Part of a small language model's weights: LayerNorm before each block.
MLP neurons of a small language model. Each row is named by its layer, matrix (up: input weights; down: output weights) and neuron, and shows model dimensions 144-335. Each number is 128 + 24 x the weight over its row's rms, rounded and kept within 0 to 255. Numbers have three digits each.
After each neuron's rows, "fires on" lists the tokens most often at its 100 highest values on Wikipedia text that the model never trained on.

L6.up1080:158120150153141120118111125118104129139109133173128122203129159154108106112135136123129136122149157165123120116134141175121133098081083075137171060113134117131155140132129148120101092157145151122150100145120105170140109126052125129094108132101123071092147125126096141153138125102134064167120143135082134117148093145138140152111169139062138152133119108090108126132152132091097076138137129159137144153177106123095132134147163142119161137083170105131149137151103108084148136163094119153172108110139117140102085103101143136125150116143149111117130137124121094099105133133077166132
L6.down1080:120132107144157115113093132170139155104131105135155163160101143112112137124150122153108129099105130140124123078182143113111105128115102122149114091124124142094153128107125125086086126158108169115129139138130101167121168096110154124130112172158198162097112130124114134190124108121122146135127135098087136132106131142141099116156093098126120139104112124153118146098144091150087164111144121096148124131129115103198108098116117158114150116086146136108139112139124153135112103112192110151154108117164109119139121091142137109127128187104130124152129130167109142140127113103111126202
fires on: "- T", ", T", " T", " of T", " Tr", " | T"

L7.up1059:117152116100122126148099118125106151138142140136175095129126156165141148131128145149106105142134090076138155127125096095132120071127127083070108108079125147120122158134137093104163128148072104116081120108112114135135149154178155161127112131160149095114100119144124113128125117132113142141117104095133149120082142094119100095099152157163080149146120146110151151125143088141106113162135107138095113130154141120077143101119142172134116100180148108157134103114132134133166156144138159148104103137123158156148138139122186125082139132152100128118139141123077114094131095069157134153
L7.down1059:098120133119080130107137141114108094120140124170119169141114122134106093106136104130116136087142156048108148119086104133149123120137107082096108113078140128080171125122171122117144127136128113118135112127120147131115146103106099135124147119130079116148129170139095150128124142126154115123100067141147144130091134144127094122125125123117118150123138148162160156136118123140156108116110091153162159146113126122129119129132152134124117085150105121134120091116164143146139117121146153084114121152107140151065123151135150144154176127114140125102144189095130111142128070110118075126
fires on: "R", " \"R", " | R", " v", ", R", "-R"

L6.up71:103140167141092097136120107149140131105119065131106126135070130137111128124174166141105100119162143149157098150137153157152129148135109149172089104153107097134131096134166136134159139130152093136118129132126119157122130117131090119120151131108135132092090132113144124121131150171127147142158158129116109106078108109112140131104132169135110118144127146076116165156186119137107132118128126082156086110146109153119119133095122117105126147096135148143115175149149141127103123131074152127171123139130120144119145100129130131147167122134132121137131086120106091087107109113145170134
L6.down71:109131179105082095122115113137150176112087092100123124132144165132131153115148128148104134143146121125063090128125150072125103080120099124159111099104112132119152116127169163174151118121130153164152129154140127140123168124124129172113138104105144164123117135104149094155144158160089111083162172168086157100126131115106135165121149131127142134117171170104126102156188101121142145144183158093122104099113092138109145126131089132167116094158135136122103108091134148118154125154114124086126122134168120105111125156114166148105136149140146076123105111099097112164146130115138142135
fires on: "\n", " medal –", "|---|---|---|---|---|", ".", "part"

L5.up754:126118122148126127165099169143171137183180105125096087123137076149140128123120143165115118079123094104144086128159123134113173111116115074113101109105087135098106123097161161156104166138077164117122135104128149136099131126111102156123160084144107152130139128111131130124135152105129136150130147109135131124114137180157116089144139107119146144092107128158124136146102138157121119121143123118131129149116105140092100121166140155099161121092147109112136099120125105123106162153107158145115133083094131157155176128112173134091125108089114166128135102119109132139174132136145160128
L5.down754:175134116121100085182152145141158119069103104105154106141106077109141099146147167136139115144130149135122127103159159083122157140093126103141133136128135153126164158117141124138141114134124147129140159120088145191156154071090088121188146132143124146126119130169085087094103098142157194136105123139128103137154155117160107120145132141129114158108142074116168128134146148136115084150189130123118146130074101180144123177151104143092180126126124120132125114101126136148157122070121100171120117112129155139170136144113136132115130130056106131109123126121140137126118113088125144136
fires on: " Sh", " sh", "sh", "ash", "Sh", " | Sh"

L5.up663:128166128126109128121092103104112146088130136115122130150139092152135108152108164114116144122122137135164119090132083147095163155122077129081137152097168117129066124166128108167075092138124120122108169169106137203114175158143110119149109134100144122153120140087147111115118146192081147110109140176132113151138109086109137155150152118170151141130138099121140175125053092135114119113162096102163121149159106140136132112084127128084172124083121107151128130105139150152132160175108152105131099102138112102129154135110119110106129141117139144123158129108109155116100110156153135093
L5.down663:150129128131168132155091136098125126135127120113135156093167116123108081093120130189120132163146064125116178139147137148150122158137127137139142102129107117137124102104139134152111156077159144096112079126149102152133130129147146111057146112142108124141090119118156151162092108202154123118137145137149151109174119160078132084128122197138131142128123159055140159106163109153125115168122101120108134157144118115136122093143104130120099103136167130105101128140118118121112124143134106164170170138112096142138147128124122090140171126144139145083140147096102143118164122099134133134
fires on: "-", " to ", " and", "al", " of", "as"

L4.up775:092148099173166139113135136139130174135160175133125154101115135139134137152099119106132129092161129145148125140130084123125081143128112119115096123114146137142106109161107153055162114155120103147122102143138130133138112116104120137142126147114138155167100113100122142122137129129136121105136121163125077112135121117145138122101139162114123127143166099093101132138099115116117123139164118120128133081126139154142142140133166123129124118147114140137134207106109152160126146131126158141134106135073172147121120132125108129138112136137157104145134167103062128155135162133126120165
L4.down775:133139113104126128170137088100165125136075131117135138106117147108116102149128090153120145120108124150119143146106144144114142083148146145148136159137132118094152076121131129158165058155083149161112107124123095113139138146119101133142139119144140137117123120140131080144154175120113132141135195099158132121093119100124109150160123142112129108130132152160101130134140119170120141092107138157119113141172125132099132168162128109117090110095120156179135159080152133132122096119120124118100138135149115132146127104095148154126117123095143075105110090167114148136146132139127131163
fires on: "u", "a", "unn", "ü", "ol", "n"

L4.up1176:114117194090112157118169161130129140099111154123122103116139102143131079102190130106118174119095098144167120080109123159121118098114130139159138088097119167112113144109131146111119130144166121150118116145093111122144139126131159128126126143132129130112110136142139137123096135117097120067141116087147134154105091159207158117168120121135086107145113128089145116124090091174162139134117095082151080133139131093161169185097133084144207120112163117138121108119128107133179125119134137110116145125145151115143149102150129110093115102134146117105095115122106142151147113114150129082
L4.down1176:157127093192126153139078141113126131128107117143154143136085136119143090121146145178093129108151152136091169148140142123162126138111145109119149182109155107130136096137079146104129141083084133173103126141152145129134118106152116125145111083085134153161113160099108136079128121168116117150121090126116158148121128085119122132116187107137162125167121158123132084149130151164173124148136166095138129140155143151149118135130164118146169146102106127157147125088129110098108116131110136098116137141107142134097142184141118076142110117114140142140139127118157124142137118116155149155
fires on: ",", ";", "S.", " ("

L6.up678:137151081106141127123086144115138194117105089123076144114110130124141120218134104130090094112150146130160173125106109135131140133161119119100100100166138133124135121150146141102129161157124106122110119143104158140093099117130099102175121185111156128089119055100110132117139077122125127108130114077129135117143125134135183112118128130142140142137117086105135134135134107161172115115127129154131135134132136103127110150131122138141114147139165135112154116131148120163107157147145123132129129094123118165143163186176120117127104129138135135156097102119133073119117133132175143130
L6.down678:069154122131109075142107109121092167129096121128130097150157110148094128152095136102120090117094137138118133143116090125153162122141099117121092165144164094117109156109129109155151122140103138110104148127122110157141125118181127131136139131175137109112183162108123141149142089130131145116142154117144118088138068132128148178114122129132135180100148082133127120112145102141146130130129126164155084119107150127137128103133120149138093120114144115139143100086139140170129133159144108114142170138176135145164071108154101100096164129127138133074113158128141103119101118150107116129
fires on: " che", " pre", " Che", " ch", "che", " e"

L7.up168:165148137134103112130086097136115129110144124117168090139111152131138129122128164110112110104175140147100111143113097137106131072133126107154134120107165103152172141141135120131084090164123104107112122155101135150174152105188158157143094150101104110121100136143148083110117119156111103152167128115085149128132073060150078121140112079155122161159138152142169167075109146131132116106098112128099119078128095158143132131137178160122144096110161097112083111121134122138150120127130130106115103122118104121121147157155128129133133108142164144115099147110130150112131116113102083135
L7.down168:121122133107187140109097122127121138117120095109157125114157124157098133104142167137094138123117127100123122142150098123112127157122108125124124095120135094123091132127096168131128123127165144123157100115146100142139161123085161161144128103107124099129117103148126123148120140103124140152129124106117114128139118122112107120110154138110105171160161118159134148103175111114174121125088145114137137141153152101077132109120119132097137092117132140125081102133103109114157165185120127088133103160086164110153146093151104129151152113125131100145171118118160134117163137088096136162
fires on: " Re", " R", " re", " \"R", "p", " | R"

L4.up220:123138097109107148133145110096158119112107177122131153118106135158077124134119101096097116152151146098127110095143087097110120152141135147079153127125122087124163141109114151125124127110128132123143122115169114136152176151159184140142158123132131090171124111141175109117148158094166121120139105115142110122098154113132129149126127148137153154150104133112134155097132175136139102091159109151123141096137119121128135146090085162149143108110115154135163113142140151155103142113146152092106154085112156089133159129128119133115098106081167091180100150123123127118102142124149103132
L4.down220:167100093130150085160131105090125117103124117139122097154163143165100103128107120146110152125133135146096123088149085145127141133142116144148174160141134133198120110115163142144133112126126074129156162126133114178132145147164127094155132140135146134124188112122119201159147122074135139133127128088095088174116130147082091128089132139112134149135124138085077150160121172132122136157129119096184151109080103144140135117155118128108136091152103151122145146111137127081128127142144109128137115133177120118148119098121135173139136102169139135155105139094157088112089110133125171115
fires on: "rom", "ul", "ow", "and", " times", "ok"

L5.up791:167149113134132131122176163144098121117167135122134125106143111132140172143119118114072162123085109151124101169126107121112136171083111109125148149172097102133082105131104122124128151158131110145096138119126141156115093118207170085152107105100103130127134105145127103170116173138105088073142118135136137066119137120124133080125152149128117134166106129116131067081143140133127114118112153115156140107154114177141092136123126172144135114125074143107105163124093146137098124144121107113130123143110096135147120168144117163154131090116123148129139143158116135176113140167140129150
L5.down791:147128107128109166109143139093102142083118123123103135131179116106121115131148086105142106148131126120154137145128132145154125132140132115088125159111068148136138167108124101100084136135104145143107086137114139052076109119159126129105094132141092124128126159101162104129084155107180106161128131131165162144117081147109117136083133102118158155084170099103136154142144120124111126132133132117165153143154123136095112116104103148126119154103126112117150157137149122154065119122105130158114140108156117141125169124156131096167139145118134192156169109125140134133158088108123099110
fires on: "\n", ".", "it", " great", "um", "ass"

L6.up572:137121102160099113080161129108088128135117128130152122108116090160158133140110167194127146089107151114108155122087147110117154097113116112114123134144166152079080152080160111136125137173151128075150100127155144148096138097121169128119110115122115122101106150124137104125156097109166152135144129113139134124093129141169104101124167130108131133119089125143120100167084118162111135115139152116155135091179129084124142079095122117131182150135171108140130125086147082113098109124079140103105149117137152147147135152132138110122099121131113164111107107132136143151127143134113153104
L6.down572:144176095141125114152108139118137138077129096146079142131109097176130155138157151115153126120114091113166126140130125161114147125140099107112117105169092110124130149133071165130113157162113175141127141115147114167111108107164136116102115150139118087112120123175126105145127120131170130107083085129130139110139130158124130161139157115154135131124108106152122114090152157141115146105130146105104115117133147138133162155143135101110145100129150182153119140130095091108151133142151146151141098131163140131177118135151147112128050141118127102119109087081154132116096135129158146149
fires on: " sh", " par", " sc", " g", "it", " Sh"

L4.up1373:146132132106105100134093113129111128120108155158119140117151133147167130173132118146152108156116123122164124105136120146092131180164154144135079144192108138149091115162114144105141173131083137141114143133146123180125124138144105166185112130096125110152129119146148088180156153188119084105146153104093063131125113130191149095111129146149155102148079147125114125114141093094140142143103110112131135146154121128157141124119115108117130119144110148144116134088123121138097140116106157110140109160116112110117122111151135139101097143156183143131160131173154098111100158119128131146
L4.down1373:155093131092130153114109097126118139121180136105119126130136114126106113104124144139151158099126092104146132124112118124197117132170096123140090166146131109124121155131100137155117133123102142107134110108115123104103115122097136088130134085095103157116107123129176098160127112128107166136147112092125129117141121124077116143133123059131110115127107149117132132133141117169074119166185107148152079082130139115139168114171098143159110094110143137113111077133152174126127169179122113118137120107145113090144139082117157120145130138111111137106131127110136108082143151154118150091
fires on: ".", " War", "ch"

L7.up1043:135139128116133102158149113080166149138113165135116131177151162156143133123169112154124156089127163127093133140158149152138173090129124121140128110115133108107093151082131104104134142153144145141119149111137113145186130159131120102109108133141102128136162142112108109097115112110137125165120151138085098168153160141147116137152122154130109114111161120115086141091139134185152111091126135134139139165148104121174151074156142155114178127123123093128146114150111138080151124149126104164135176144133111146130093174123119104101095105151179111121156150176111115153143135146119147151
L7.down1043:138137090156144079097072157150152140135091136144107141129137154114112102132171129122174095084112120123110148099101129182150100127091112119176151113071141128157134105122133086140110099139128148128114083083120127117142130122113162129143118127117120132116146171143096097105124156117107070134142130107108055153100122161110106131146175129152122136160106122124096157121141123147127107079163189152092135154111105140132099144141114133114182118139120127142100095161114115128100144162147115129138110124137140153140123122167165131120161171115120122177157140135106127151085151144101136171
fires on: "- T", " | T", " T", ", T", ": T", " of T"

L6.up938:113133121115118084127119173126168114145116119138125098099115110138155092139097104145121133083151077136135165123116088102085120142116154121155107124134153123144153103172126135117117123142108129100149104120125137155117152141123173145125107088133141113126100178129111213126097136113120097103178136129129134113159108131141121117147059139112102140145137073126106145106109126148152191123157131094095185123127142137166076119148181145116138101150125143173133160175133132139113106107140091142119144120134141153107120127146124126084104106131133115114123127131148101142103076159157158143
L6.down938:157122135114124136143084121159142148170103116133092135140144131105131124121095148131141136098126122155117143113148151125131078104100106120152121143158110093118158148096104156084161115143118115143135138169134087129096104104128115137121174083152138109182141147114087146122112142116124106101099144131100101111156130118146162139119106148097147092144157170128127148130119119158135132126119098163101091109119143144137131123105148082136143132099136170114100135118166136148144102154175097190178125134133124131133098130143134167171117118126142100093160114139137089121110129089102144102
fires on: "l", "i", "u", "n"